From a checkpoint of a small transformer trained on Wikipedia: 6 heads of 64.
MLP neurons of a small language model. Each row is named by its layer, matrix (up: input weights) and neuron, and shows model dimensions 64-159. Each number is 128 + 24 x the weight over its row's rms, rounded and kept within 0 to 255.
Before each neuron's rows, "fires on" lists the tokens most often at its 100 highest values on Wikipedia text that the model never trained on.

fires on: ",", " and"
L3.up241 [ 92 136 139 123 124 151 108 146 122 113 128 144 111 115 110 111 157 123 138 122 150 146 117 144 119  87 147 132 168  98  70 157 102 135 113 151 129 128  94 166 118 150  81 123 131 109 120 139  64 114  88 113 137 129 111 122  81 127 189 137 118 138 121 126  82 172 162 113 119 114  98 144 123 113 131 125 147  81  99 126 103  95  88 126 124 114 134 151 132 152 130 127 113 137 129 113]

fires on: " |", " G", ";", "P", "G"
L3.up613 [ 92 122 147 119 160 135 135 101 138 136 144 151 167 111 136 115 117 134 127 108 115  89 112  91 134 108 174  83 130 159 120 150  91 136 118 104 156 147 108 179 136  86 142 127 184  99 146  93 124 136 111 138 117 146 141 116 123 134 121 137 100 130 131 145 129 125 120 126 117 120 174 146 138  94 141 121 123  98 114 178 128 134 127 150 113  95 113 140 142 139 140 160 146 144 103 159]

fires on: "H", "n", " h", "li", " a", "mo"
L6.up647 [104 120 135  90 163 122 123 139 102 134 121 131 129 169 164 137  86 126 117 117 142 154  72 180 111 154 124 146 154  92 174 107 103 139 162 195 115  86 122 116 143  90 131 107 159 141 139  85 119 159 136 162 105 101  88 153  75 123 140 123 140 118 176 109 117 153 142 145 123 154 158  75 117  94 159 162 135 155 162  99  97 167 134 134 117  96 131 119 132 107 162 159 146 144 130 130]

fires on: " no", "-", "ous", "ial", " In"
L3.up1 [ 90 122 144 105 114 149 159  85  99 132 103 155 120 117 103  81  85 126 157 124 133 146 129 151 133 105  90 157 131 109 145 102 113 142  98 132  86  81 115 121  93 150 110 135 154 149 148 159 118 121 106  75 104 117 150 133 137 126 138  56 130 112 143 116 110 133 108 112  62 158  90 114 140 150 136 151 149 132 131 113  71 131 131 174 118 108 104 127 158 138 124 174  80 163 111 110]

fires on: "ad", "art", "ard", "und", "all", " start"
L6.up467 [128 122 153 113 124 155 176 110 124 148 162 136 107 112 122 104 137 123 140 123 133 117 113 158 114 135 141 117 128 124 132 128 162 174 124 147 152 126  89 176  90 131 139 142 177 106 120 176 169  94 141 113 117 142 104 175 134 124 129 125 127  94 114  88 104 119 134 103  78 106 146  80 144 101 119 112 143 103 160  75 154 156 100 153 116 113 129 112 153 140 139 136 135 140 122 117]

fires on: " P", " p", " m", " B", " A"
L7.up330 [ 76 128 166 146 171 124 191  98  60 132 145 140 142 150  81 145 152 129 155 124 135 138 126 113 121 130 170  93  86 151 127 133  71 147 125 108 141 134 105 120 112  98 132 139 128 104 160 129 183 128 144 125 159 106 117 155 139 150 130 139 136  73 124 119 112 131 158 129 122 157 162 121 142 111 178 135 115 150 135 171 130 150 142 125 123 107 133 136 101 161 129 146 142 127 144 116]

fires on: ",", " and", "L", "Y", "G", "I"
L3.up150 [106 135 117 115 135 137 138 140 142 157 157 168 105 149  96 123 121 101 126 138 157 131 114 134 154 114 141 144 133 130 107 104 111 137 154 129 141 110 129 197 128 129 140 129 110 100 135 106  86 148 101 136 141 147 146 124 110 139 156 135 130 149 149 133  89 120 133  80 111  83 179 120 120 138 105 114 129  94 126 168 128 128 105 140 121 105 169 133 129  83 144 140  84 140 102 119]

fires on: "an", "t", "or", "ic", "te", "on"
L6.up1179 [121 133 162 125 110 105 140 138 112 115 115 127 134 159 127 107 118 130 142 136 136 165 122 141 127 114 148 156 134 109 108 119 138 156 111 126 125 146 124 109  98 142  84 116 131 120 158 162 133 151 147 127 172 136  83 126  98 101 142 107 108 158 130  91 128 149 107 175 114 139 142 114 152 148 124 175 150 137 126 126  69 115 107 125 116 113 113 146  90 116 127 148 123 174 117 151]

fires on: "th", "n", "ed", "der", "born", "low"
L6.up1231 [133 114 106 104 149 111 128 149 118 120  97 128 113 120 129 120 134 141 164 133  64 113 133 130 139 135 163 106 111 127 111 156 121 112 172 144 148  94 153 139 118 172 112 140 147 112 124  87 108  99  94 148 140 127 138  92 121 127 116 171 121  97 135 123 110  81 146 131 114 126 165 141 126 126 155 133 120 152 185 129 137 118 110  95 117 140 156 119 167 139 130 166 151  91 135 121]

fires on: "d", " in", "ar", " over", " under", " last"
L7.up447 [141 135 131 102 128 111 140  94 115  93  97  76 137  66 112 102 130 168 145  80 112 130  97 111 104 122  74  87 123 129 127 136 134 116  91 124 143  90 158 131 107 140 125 141 141 142 145 130 152 114 100 129 150 154 150 104 160  75 143 147 144  58 157 124 131 132 115  78 135 153  90 107 153 112 144 108 141 160 147 153 111 167 101 117 117 132 128 121  96 119 130 149  95 151 123  81]

fires on: "ly", "ally"
L3.up49 [ 89  90 113 106 100 195 147 148 135 128 165 162 136 110 135 132  88 172 140 146 184 136  92 142 111 144 115 127 127 127 146 117 129 112 167 134  86 118 172 139 109 140 125 154 137 123 147 134 126 106 110 110 171 126  81 137 117 132 140 134 112 101 139  87 120 175 135 116 129  98 112 123 108 141 163 137 110  81 128 128 127 132 130 138 124 132 102 133 151 139 107 127 112 159 140 155]

fires on: "p", "C", " |", "±", "P"
L3.up455 [110 156 155 126 136 152 113 117 124 127 144 145 166 129 123 112 121 135 135 124 105 146 147 122 160 123 142 152 169 118 144 116 111 131 117 112 160 118 104 145 149  98 153 150 190 113 141 132 130 124 113 126 116 128 145  68 121 144 110 100  80 141 101 105 110 120  84 137  90 115 145 120  83  71 131  73  92 121 117 188 118 170 124 122 124 119  89 152 149 134  99 143 168 139 127 140]

fires on: "s", "n", "th", "b", "-", "li"
L6.up670 [156 118 114 120 159  93 151 138 152  88  99 134 176 155 121 164 140 142 156  98 107 172 115 146 184  99 131  74 106  96 123 153 143 117 123 155 105 118 137 108 108 147 117 118 140 138 141 102 117 125 142 180 137 128 119 106 107 115 146 151 145 122 136 138  92 109 144 101 117 143 150 154 136 115 173 171  99 153 135  97 127 137 117 132 130 143 154 108 136  75 127 163 121 146 105 149]

fires on: "s", "all", "d", "S", "m", "ad"
L7.up1458 [133 116 100  76 137 154 141 138 107 133 146 142 158  80  97  89 144 111 124 127 109 125 103 127 148 119 100 100 164 169 131 135 118 118 137 128 137 120 121 180 134 127 121 131 130  85 130 111 144  72  90 136 122 130 126 127 150  95 157 128 120  91 110 153 129  98 142  97 115 156 118 101 142  75  89 139 139 103 169 125 141 129 115 149 118 137 103 159 127 124 136 149 153 137  98 122]

fires on: "ed", "ated", "ular", "ar", "ant", "ted"
L3.up681 [104  97 144  88 107  72 113 130 115 120 128 111 125 165 125 144  85 120 150  78 153 121 134 143 118  91 102 136  88  98 104 141 149 137 125 147 103  96 190 139 113 141 162 124 131 125 141 172 138 131 125 110 131 177 132  97 132  97 120 155 148 145  91 143 109 124 130 125 116 154 109 145 142 133 148 122 155 135 124 111 109 151 163 142 124 132 105 132 131 123 127 119 130 154 139 153]

fires on: ",", ".", "d", "h"
L3.up255 [113 113 105 118 130 171 135 158 128 145 117 145 142 137 132 117  78 201 134 113 129 143  82 116 143 115 125 119 121 163 147 106 154 124 140 141  69 157 163 149 153 117 121 112 109 127 148 104  99 136  77 112  79 146 110 166  78 141 146 120 130  90 144 116 102 104 148 127 124  80 146 101 119 129 127 142 121  98 134 163 132 136 104 124 117 136 142 103 156 116  99 137  86 134 127 107]

fires on: "y", "V", " C", "cy", "rm", " S"
L7.up5 [117 112 104 148 156 114 118 124 159 130 151 155 117 168  92 136 157 142 147 106 140 126 157 134 149  95 161 154 160 122 146 121 124 152 164 113 130 196 132 133 158 108 139 121 144 124 170 116  96 155 161 101 160 159 135 144 127 100 142  94  96 120 117 126 124 152 121 132 140 127 111 140 131 102 153 121 104 123 110 172 153 134  69 138 125 138 119 140 114  75 119 116 156 118 139 137]

fires on: ",", ";"
L3.up898 [122 163 136 112 126 127 103 170 141 105 136 124 115 161 117 130 158 106 138 129 147 156 124 172 163 154 135  80 144 104 103 115 128 141 121 124 119 171  91 146 154 124  68 152 116  67 136 100 115 126  94 138 159 118 132 133 114 123 140 130 164 112  84 137  72 131 141  77 117  84 141 112 127  72 115 103 144 114  94 134 102  76  77 128 110 134 138 145 145 145 122 132 149 149 137 135]

fires on: ","
L3.up23 [107 147 130 114 123 135 121 121 118 100 150 147 107 167 116 129 174 154 127 152 171 122 131 158 134 100 142 122 108 130  93 146 131 132 148 132 122 118 109 156 127 143  90 106 117 113 128  97 106 147 127 117 135 145 129 134 137 132 181 120 145 164 126 139  55 133 135 112 137 121 148 168 130 111 124  97 128 111 156 150 122  85 127 141 129 113 152 106 104 135 115 146 118 116  66 133]

fires on: "s", "tic", "w", " ", "ed"
L6.up1474 [129 122 147 129  85  99 130 167 130 101 116 147 143 134 127 143 125 107 167  96  96 127 136 157 138 134 132 131 151 112 142 138 148 143 129 148 128 127 117 127 135 152  92 107  84 132 129 149 131 109 121 151 175 131 115 132 121  65 127 137 125 124 151 147 106 135 147 155 141 171 169 103 123 107 137 109 141 152 190 140  79 140 154 111 121 153 131 138  84 146 125 133 127 128 146 148]

fires on: " |", ";"
L3.up257 [ 89 147 163 119 150 141 140  85 130 139 147 145 154 111 128 104  90 123 126 110  91 151 126  99 147  79 144 128 124 152 113 140 112 140 154 118 124 108 118 140 111 103 145 145 172 104 139  93 154 159 102 121 111 129 117 136 100 125 110 142 107 135 124 133 130 161 132 159 115  91 184 119 172 113 130 131 124 112  96 167 123 142 137 141 116  92 145 121 156 122 112 136 116 139  91 152]

fires on: ".", ",", " The", " In", "After"
L3.up289 [118 102 126 116 141 114 113 109 158 149  84 117 108 123 111 119  90 173 123 127 161 147 103 129 105 103 143 127 162 120 141 133 110 136 151 164 101 123 117 116 143 150 147 111 129 139 141  97 154 140  87 120 103 105 168 116 141 141 128 107 162 118 170 118 118 141 177 105 114  99 107  96 134 125 159 137 179 103 139 101 129 150 117 132 126  43  97  97 131  99 152 117 159 141 114 159]

fires on: "\n", ","
L3.up661 [137 129 130 125 138 123 153 140  96 106 157 106 112 177 124 105  98 163 129 149 152 130 101 123 114 130 135 107 110 139 128 125 183 141 118 131 118 150  96 144 116 146  98 160 125  89 135 138 101 126 118 147 161 124 136 131 167 127 186 106 135 137 149 140  81 156  89 144 126  93 108 124 131 117 123 159 127 109 123 145 127 113  57 134 118 138 143 131 107 120 142 144 120 137  79 165]

fires on: " ", " no", " a"
L7.up477 [110 138  86 126 135 151 138 145  85 131 128 136 146  78 160 134  73  90 147 122 133 130  82 118  90  92 133 155 102 106 125 138 140  99  92 118 110 123 132 141 148 129  87 122 151 149 133 174 101 115 142  87 147 126 139  97 192 129 157  93 112 114 140 132 118 127 134 128 125 178 126 135 114 165  75 103 117 133 154 140 127  94 108 128  93 116 101  82 133  89 126 150 121 134  88  97]

fires on: " who", "ly", "ally", " well", " which"
L6.up1327 [118 127 132 117 131 132 163  85 121  83 104 134 115 107 156 118 105 167 130 105 123 113 145 150 117 124 146 159  95 141 113 162 119 150 148 163 138 107 160 189 128 165 115 151 164 132 163 158 122  93 113 123 112 134 134 155 142 119 117 152 135  94 131  93 142 158  73 117 132 105 140 120 152 161 138 147  96 130 156  96 134 137 116 204 126 134  98 111 125 138 123  99 114 119 118 144]

fires on: "al", " So", "y", "ar", "ed"
L7.up1439 [115 129 181 119 118 155 117 144 132 142 107 136  99 180 128 124 123 170 122 157 126 126 151 164 156 111 137 132 143 130 125 139 113 123 121 133  97 111 110 137 136  82 110 112  95 108 123 129 137  85  91 123 135 106 102 152 121 100 115  92 106  88 132  77  86 153 127 137 134 123 119 189  96 164 173 155 124 122 167 126 119 139 124 122 118 165  63  67 114 111 128 165 149 158 141 107]

fires on: "al", " ", "ar", "ual"
L6.up624 [148 144 175 123 126 114 108 142 121 109 102 120 160 165 100 138 138 104 156 130 202 116 119 140 119  91 103 124 119 118 133 108 107 126 102 115 130 108 119 114  97  96  87 144 130 104 128 163 119  94 100 153 141 123 132 140 177 130 123  97 105  77 108 102  97 102 142 142 112 115 131 163 127 134 152 123 155 102 153  88 110 141 143 132 130 105 125  92 137  94 137 128 114 125 107 185]

fires on: " January", " July", " September", " April", " week"
L3.up521 [145 148 138 116 134  91 198 106 106 123 186 175 155 111 130 129  85 135 141  96 135 125  85 133 110 105 156 121  67 102 106 112 124 133 120  98 148 159 129 168 143 175  75 107 147 139 140 153 129 143 102 156 120 143 105 131 119 110 174 106 123 128 147 131 137 101 106 120  97 162 131 108  72 100 132 155 152 137 113 143 130 114 112 115 115 119 126 158 112 108 120 136  93 139 131  96]

fires on: " The", " Mo", "on", ".", "if", " the"
L7.up803 [142 122 157 117 110 129  92 115 131 149 106 106 154 119 108 103 129 143 138 145 117 168 132 115 135 133 106 123  99 112 126 159 125 142 122 144 117  80 122 131 119 119 171 118 156 140 134  92 126 145 116 129  86 132 118 110 151 134 101 136 184 114 131 104 145 138 130 112  81  81 102 105 132  74 163 114 163 126 176 110 146 181 132 153  97 125 122  83 119 155 114 120 106 136 133 147]

fires on: "s", " of", " to", "ed", "ing"
L6.up1264 [110 112 102 122 119 105 144 139 132 144 144 170 126 121 117 141 127  92 135  73 105 116 104 128 128  74 146 163  87 121 109 120 159 124 140 127  83 140 159 127 136 138 121 146 118 130 123 107 135 121 124  90 142 103 118 147 109 103 137 186 154 162 117 154  92 127 149 130 125 172 120 148 168 106 152 156 175 110 131 141 108 172 136 178 141 111  83 113 110 112  94 155 116 129 154 156]

fires on: "sh", " Sh", "har"
L3.up507 [ 76 113 118 127 140 136 116 135 157 112 115 124 168  94 106 121 148 156 131  99 133  98  91 137 158 122  99 132 137 121  92 151 141 193 120 104 127  90 163 171 175 119 103 135 164 126 125 147 123 155 167 120 165 162 104 100 121 128 161 153 135 153 122 106 121 158 138 140 119 110 145 125 143 118 127  90 107  91 154 147 135 121 161 150 119  68 129 106  74 127 135 147  97 155 130 110]

fires on: "ly", " state", "ations", "ence", "ities", "ult"
L3.up374 [129 104 148 116  83 118 134 137 103 129 174 158 117 143 130  91  62 134 133 150 182 105 111 141 124  80 137 166 122 118 129 147 153 130 166 139  83 123 152 180 152 125 122 117 125 105 134 164 148 106 139 125 198 116 128 168 128 127 134 150 137 151 154 149  84 150 106  81 121  72 149 123 135 109 130 119 126  78 165 138 127 149 151 137 115 128 103 114 110 106 115 124 137 126 148 113]

fires on: "e", "ity", "y", " by"
L7.up1160 [131 127 137  86 128  89 140 122 131 116 101 143  90 141 145  84 153 141 123 127 121  97 110 149 135 109 151 142 104 155 119  90 130 127  76 177 112 110 103 156 148  98 116 148 165 124 139 118 173  99 161 127 138 143 132 107 171 136 135 119 134 133 170 126 122 132 115 103  84 149 131 152 163 122 122 167 148 178 119 124 108 120 138 115  98 122 144  91 162 143 141 146  90 122 163 135]

fires on: "\"", "'"
L6.up694 [ 54 144 134  70  85 136 152 127 123 140 146 172 145 144  73 110 134 153 140 102 147 148 125 179 154 140 106 135 123 128 113 114 103 128 128 105 108  86 154 148 139 126 148 131 124  79 168 149 143 128 138  99 109 147 121 124 113 103 126 156 104 129 114  90 118 126 118 133 131 116 102 114 105 119 155 149 111 128 155 139 141 166 121 164 129 141 122 164 161 108 130 115 141 141 162 144]

fires on: "ing", "d", "ly", "in", "ough"
L6.up526 [128 128 137 117  93 127 153 139 112 128 151 120 147 114  96  75 107 132 174 109 140 130 151 141  91 122  88 111 135 126 115 109 145 143 134 112 109 128 153 127 136 130 120 136 113 167 134 148 161 124 139 103 139 142 116 160 100 147 164 128 127 160 139 137 115 126 131 125 117 123 106 125 129 109 177 146 111  89 106 139 149 166 106 138  98 131  55 111 146 128 104 110 140 148 124 171]

fires on: " B", " P", "B", " g", " b", "G"
L6.up1531 [109 123 126 127 142 148 177 110 122 131 153 151 148 114 100 133 151 138 152 141 151 144 126 115 116  93 128 110 148 133 115 137 129 137 134 141 143 136 109 123  97  77 145 150 116 110 142 125 102  95 128 134 122 123 102 129 128 126 155 156 125  91 126 120 106 156 153 103 110 118 183 133 115 110 149 130 121 121 136 168 144 171 101 102 147 100 130 132  93 155  98 129 134 125 109 166]

fires on: "\"", "z", "ed"
L3.up789 [114 104 118  80  95 111 126 137 124 122 150 152 156 119 133 119 117 133 169 123 153 131 124 137 168 129 103 136 100 161 143 140 155 140 121 106 115 132 149 155 145 153 102 152 128 119 159 163 134 104 137 103 114 181 107 131 136 106 101 167 146 160  97 116  93 130 102  85 139 138 118 159 157 143 154 141 141 105  96 131 107 168 116 137 113 101 121 112 144 105 150 140 110 161 137 134]

fires on: "ar", "ig", "ti", "s", "tic", "e"
L6.up876 [124 100 143  97 116  41 117 163 100 131 134 126 150 105 119 101 129 111 162 133  93 140 148 142  99 143 115 138 139 104 105 103 157 152 107 122 136 134 112 141 156 111 124 122 116  84 123 117 138  84 150 128 128 109 139 119 151 113 162 118 114 125 133 129 105 117 132  94 114 160  95 141 115 132 149 100 126 179 137 108  63 114  86 114 112 113 149 156 124 143 138 142 157  98 139 140]

fires on: " In", " A", " The", " He", " As", " Her"
L3.up153 [155 161 118 130 101 175 179 138 138 135 130 144  99 148 112 107 156  91 126 182 159 156 114 108 124 131 147  83 114 145 136 148 168 151  82  98 127 133 136 116 127 138 100 173 120  98 133 138  77 131  99 137 137 121 108 112 138 127 129 131 137 166 146 119 116 174 115  84  88 124 137  98 129 109 132 138 163 119 107 113  84 127 113 131 114 132 145  98 115 132 129 124  97 127  97 121]

fires on: " year", "ally", " time", "ly", " this", " years"
L6.up197 [ 82  88 129  91 124 138 182 104 155  97 119 115 113 118 142 104 132 132 143  85 138 118 122  94  87 160  76 170 119 134  71 148  83 133 160 165 134 129 185 168 150  87 103 141 132 168 159  99 119 127 148 129 110 125 108 126 125 125 133 129 114  88 113 116 134 129 142 159 113  95 132  96 129 154 144 123 150 105 148 103  96 161 110 145 125 118  88 103 121  83 124 119 120 142 123 148]

fires on: " Bu", "an", "u", "cu", " Mi", "ra"
L6.up790 [120 125 133 149 114 112 158 103 151 142 117  90 102 112 106 118 121 122 126 127 108 190 182 116 135 150 131 125 160 129 141 170 118 111  65 116 184 151 127 130 127  92 101 126 144 174  98 113  80 150  87 136 128 156 151 111 126 129 139 114  92 108  98 120 119 117 138 120 123 135 108 124 147 150 104 137 143 149 120 167 134 133 142 124 106 100 153 128 114 128 152 167 134 163 122  94]

fires on: " de", "ite", "di", " in", "d", "e"
L6.up494 [155 141 129 118 144 111 106 111 124 131 157  93  95  77 171 112 157 139 141 153 108 150 123 168 155  97 136 125 123 141 119 121 146 119 123 134 168 115 128 145 103 134 141 148 140 151 157 137 158 103 110 121 149  94 114 143 124 134 162 107 150 111 154 111 100  93  87  98  90 103 106 109 119 102 114  88 128 171 114 185 141 133  77 161 121 103 124 183 113 155 115 147 114 124 134 119]

fires on: " ", "k", "d", " d", "ing", " b"
L6.up1036 [126 133 125 115 122 153 117 189 111 129 144 115 185 121  76 135 105 156 160 140 129 144 131 147 146 115  96 144 147 135 136 157 118 143 146 170 116 153 131  98  93  93 108 153  98 127 129 110 149 130 115 162 114 126 148  89  99  78 123 151 131 116 167  92  88 109  97 143  90 131 152  92 125 130 151 125 101  97 124 158 147 138 164 116 145 133 119 136 103 160  88 161 144 122  75 126]

fires on: "th", "t", "d", "k", "K", "ed"
L3.up324 [126 131 121 125 109 129 124 143 123  93 133 156 172 182 107 125 138 160 144 137 114 155 131 124 157 119 132 166 112 158 111 138 153 141 142 118  87 172 178 124 142 106  93 129 113  94 142 171 151 121  97 118 164 173 123 129 130 106 104 150 145 148  98 173  95 144 141 116 137  84 128 172 109 136 154 143  82 122 112 125 128 123 155 146 115 145 106 145 147 116 103 117 129 130 114 104]

fires on: " Pla", "\n", " took", " Ra", " Mo", " Australia"
L3.up1212 [ 64  86 145 111  68  78 163 112  86 109 132 125  84 145 100 133 113 139 135 131 136 145 130 131 128 146 143 142  99 121 113 117  84 150  83 116 108 117 172 169 115 117 158 123 148 150 146 131 115 116 113 103 139 130 113 152 140 125 147 110 140 173 117 123 122 167 173 144 125 121 103 124 150 149 116 159 132 127 149 154 130 140 135 174 109 128 168 142  93 124 116 140  84 118  94  96]

fires on: " Sh", "sh", "lu", "ang", " Su", " Bu"
L3.up810 [107 134 124 118 164 165 115 112 115 124 107 125 155 128 118 116 115 150 152 120 140 145 119 158 142 118  92 107 135 130 116 208  93 149 108 148 127 110 171 173 137 104 157 145 118 130 154 101 126 113 158 151 146 150 126  90  80 101 173 155 108 136 135 122 124 121 185 161  99 177 203 117 150 111 149  97 131  89 140 136 108 141 160 155 122  98 112 113  96 158 131 115 112 168 146 151]

fires on: "s", "u", "y", "ri"
L6.up982 [ 94 136 102 130 139 143 101 135 117 162 143 116 119 136 159 101 103 166 150 144  95 140 136 136 184 113 136 147 115  97 148 106  65 158 136 162 105 107  96 135 157 106 166 147 115  98 128  98 118 128 146 112 120 127 164 141  63 134 163 151  88  61 150 132 122 129 152 148 115 146  83 110 150 132 129 185 176 136 128 108 109 129 109 155 117 111 131 112 116 113 119 128 142 138 146 110]

fires on: "s", "u", "ul", "l"
L6.up835 [150 152 156 140 122 143 139 145 118 136 132 135 122 140 125  91 140 109 138  92  88 165 118 105 154 127  82 126 147 113  93 136 109 145  93 122 144 152 106 101 140 139 119 114 136 156 128 161 134  97 132 118  91 126 118 136 159 103 151 140 160 110 129 105  88  96 142 131 134 130 114 156 172 128 140 111 158 108 136 171 135 135  94 132 111 107 132 103 121 116 121 133 158 103 139 116]

fires on: " b", " F", "n", " h", "F"
L7.up1214 [131  57 168  76 101 131 109 162 146  98 140 131 135 140 123 156 132 166 132 129 130 129 139 158  85 144 134 136 116 140 110 139 106 156 109 102 153 119 150  89 156  89 148 161 167 126 123 111 119 129 119 186  92 132  61 115  60 135 129 142 135 103 153 118 152 158 106 127 149 168 168 112  99 137 160 169 124 133 167 157 119 177  55  91 114 112 108 119 144 131 149 165 129 162 114 117]

fires on: ".", ",", " from", "aged", " who"
L3.up399 [145  99 114 124 121 139  86 171 173 147 108 114 126 116 132 132  97 191 127 138 173 146  92 126 125 114 117 132 112 141 166  98 135 111 134 154 111 134 172 125 157 127 122 129 106 123 140  78 136 111 114 110 129 116 116 131  79 147 139 118 154 107 120 169 115 155 102 170 135  93 143 179 128 123 160 131 118  67 107 140 113 177 120 111 120  83  57  89 147 138 147 159 139 154 140 123]

fires on: "is"
L3.up475 [120 133 157  82 111 115 106 109 106 143 132 158 141 120 123 110 140 144 154 168 129 171 163 125 195 102 134  89 116  95 137 185 140 163 142 140 121  95 128 146 158 162 140 141 130  86 129 139 136 115 149 163 133 100 136 128 100 101 135  74 109 128 128 110 101 113 157  94 102 108 115  93 117  73 145 113 126 118 139 127 114 144 115 157  93  86 140 130 130 110 140 115 109 148 158 110]

fires on: "il", "s", "t", "l", "ut", "par"
L7.up556 [124 149 189 119 158  76 146 191 108 127 149 116  90 145 146  91 111 134 155  91  99  88 134 158 120  89 133 123  95 112 102  98 104 141  79 106 187 111 127 133 110 126 129 155 124 105 163 139 175  79  88 105 101 148 121 129 137 141 147 141 111 103 145 103  99 131  89 140 136 109 118 164 141 117 110 154 146 132 141 136 149 125 126 130  92 140 108 126 144 149 107 130 164 133 128 110]

fires on: "t", "way", "ical", "ci", " Time", "ic"
L6.up345 [115 122 164  99 100 101 113 117 134 116 170 114 115 145 145 114 123 149 141 102 128 103 124 174 118 105 129 170 134 136 119 154 134 144  94 137 147 118  99  73 123 156 117 142  98  98 177 140 150 134 133 128 125 169  92 152 115 134 114  94 112 148 115  68 110 129 113 131 130 127 134  97 140 116 106 146 114 157 120 102 129 129 138 121 102  94 123 132 118 103 125 157 137 162 150 142]

fires on: "is", "c", "u", "cy", "y", "ary"
L6.up1059 [132 113  90  97 135 162  79 105 114  84 169 135 132 141 126 123 130 117 129 112 131 148 142 129 167 114  87 130 152  91 120 127 132 153 161 103 171 124 121  98 133  95 111 147 141 123 137 145  67 115 135 129 133 118 112 163 134 102 129 116  65 169 129 131 105 134  94 101 119 130 145 143 147 111 124 119 158 108 124 127 142 160 107 151 103 103 144 101 108 105 114 160 174 122 109 125]

fires on: "s", "ra", "ol", "a", "ri", "lo"
L6.up1535 [ 58 136 117 105 156 101 148 172  74 103 127 135 134 136 107  98  95 165 100 112  73 121 125 144 164 100 139 152 140 138 119 110 111 130 129 106 127 125 113 119 140 103 108 136 110 128 157 136 135 115  93 119 136  97 150 121 109 108 166  93  82 104 124  74  96 139 137 136 113 160 111 150 135 163 114 161 167 103 159 120 117 112 117 146 125 118  81 110 117 159 131 110 129 125 144 172]

fires on: " d", " h", " mi"
L6.up757 [133 112 161 130  98 131 111 118  86  36 135 101 159  98  88 137 110 114 130 120  83 154 128 116 105 142  95 100 118 163 122 120 137 103  96 132 130 161 102 113  74  72 139 138 111 146 147 146 158 123 111 135 131 137 166 130 113 115 111 107 118  77 137 109 100  72  99 165 105 130 136 129 142  85 167 137 129 120 120 108 137 147 170 141 129 127 123 179  98 152 151 140 140 123 142 144]

fires on: "re", "e", " re", " by", "is"
L6.up1064 [148 137 151 104 102  39 125 137 103 141 125 111 103 123 146 111 115 127 121 132 146 126 138 126 112 116 124  86  91 139 110 127 113 138 148 152 139 111 142 127 121 112 123 178 189  65 107 120 180 125  86 122 111 108  82 160 133 102 135 121 114  90 161 129 128 132  79 131  99 149 112 142 132 118 166 163 180 161 114 107 157 132 118 123 113 125 163  47 144 123 145 165 109 123 135 171]

fires on: " and", ",", " with"
L3.up408 [100 100 132 119 151 150 106 105 108 102 127 108 134 118 123 117 132 106 136  93 125 178  97 137 128 124 111 139 111 116 115 142 115 116 100 104 151 159 132 160 151 118 122 137 136 120 124 155  90 130 111 150 202 133 128 114 123 125 213 127 140 130 142 138  63 141 139 101 119 122 120 139 132 109 145 173 157 135 131 135 118 119 112 140 130 101 132 175  96 141 141 131 165 133 129 123]

fires on: "d", "om", "min", "ma", "l", "ad"
L6.up1304 [148 158 120 125 110 170 161 135  82 127 167 115 166 107  94 140 155 120 137 137 101 106 115 107 142 146 124 130  86 109  93 147 136 113 135 117 166 126 160 140  43  86 115 124 170 119 123 111 156  70 143 162 167 113 118 106 130 128 118 123 140  94 117 149 124 113 167 148 113 147 109 121 104 116 135  89 160 108 176 107 126 168  98 149 128 122 101 128 141 100 109 103 166 137 102 106]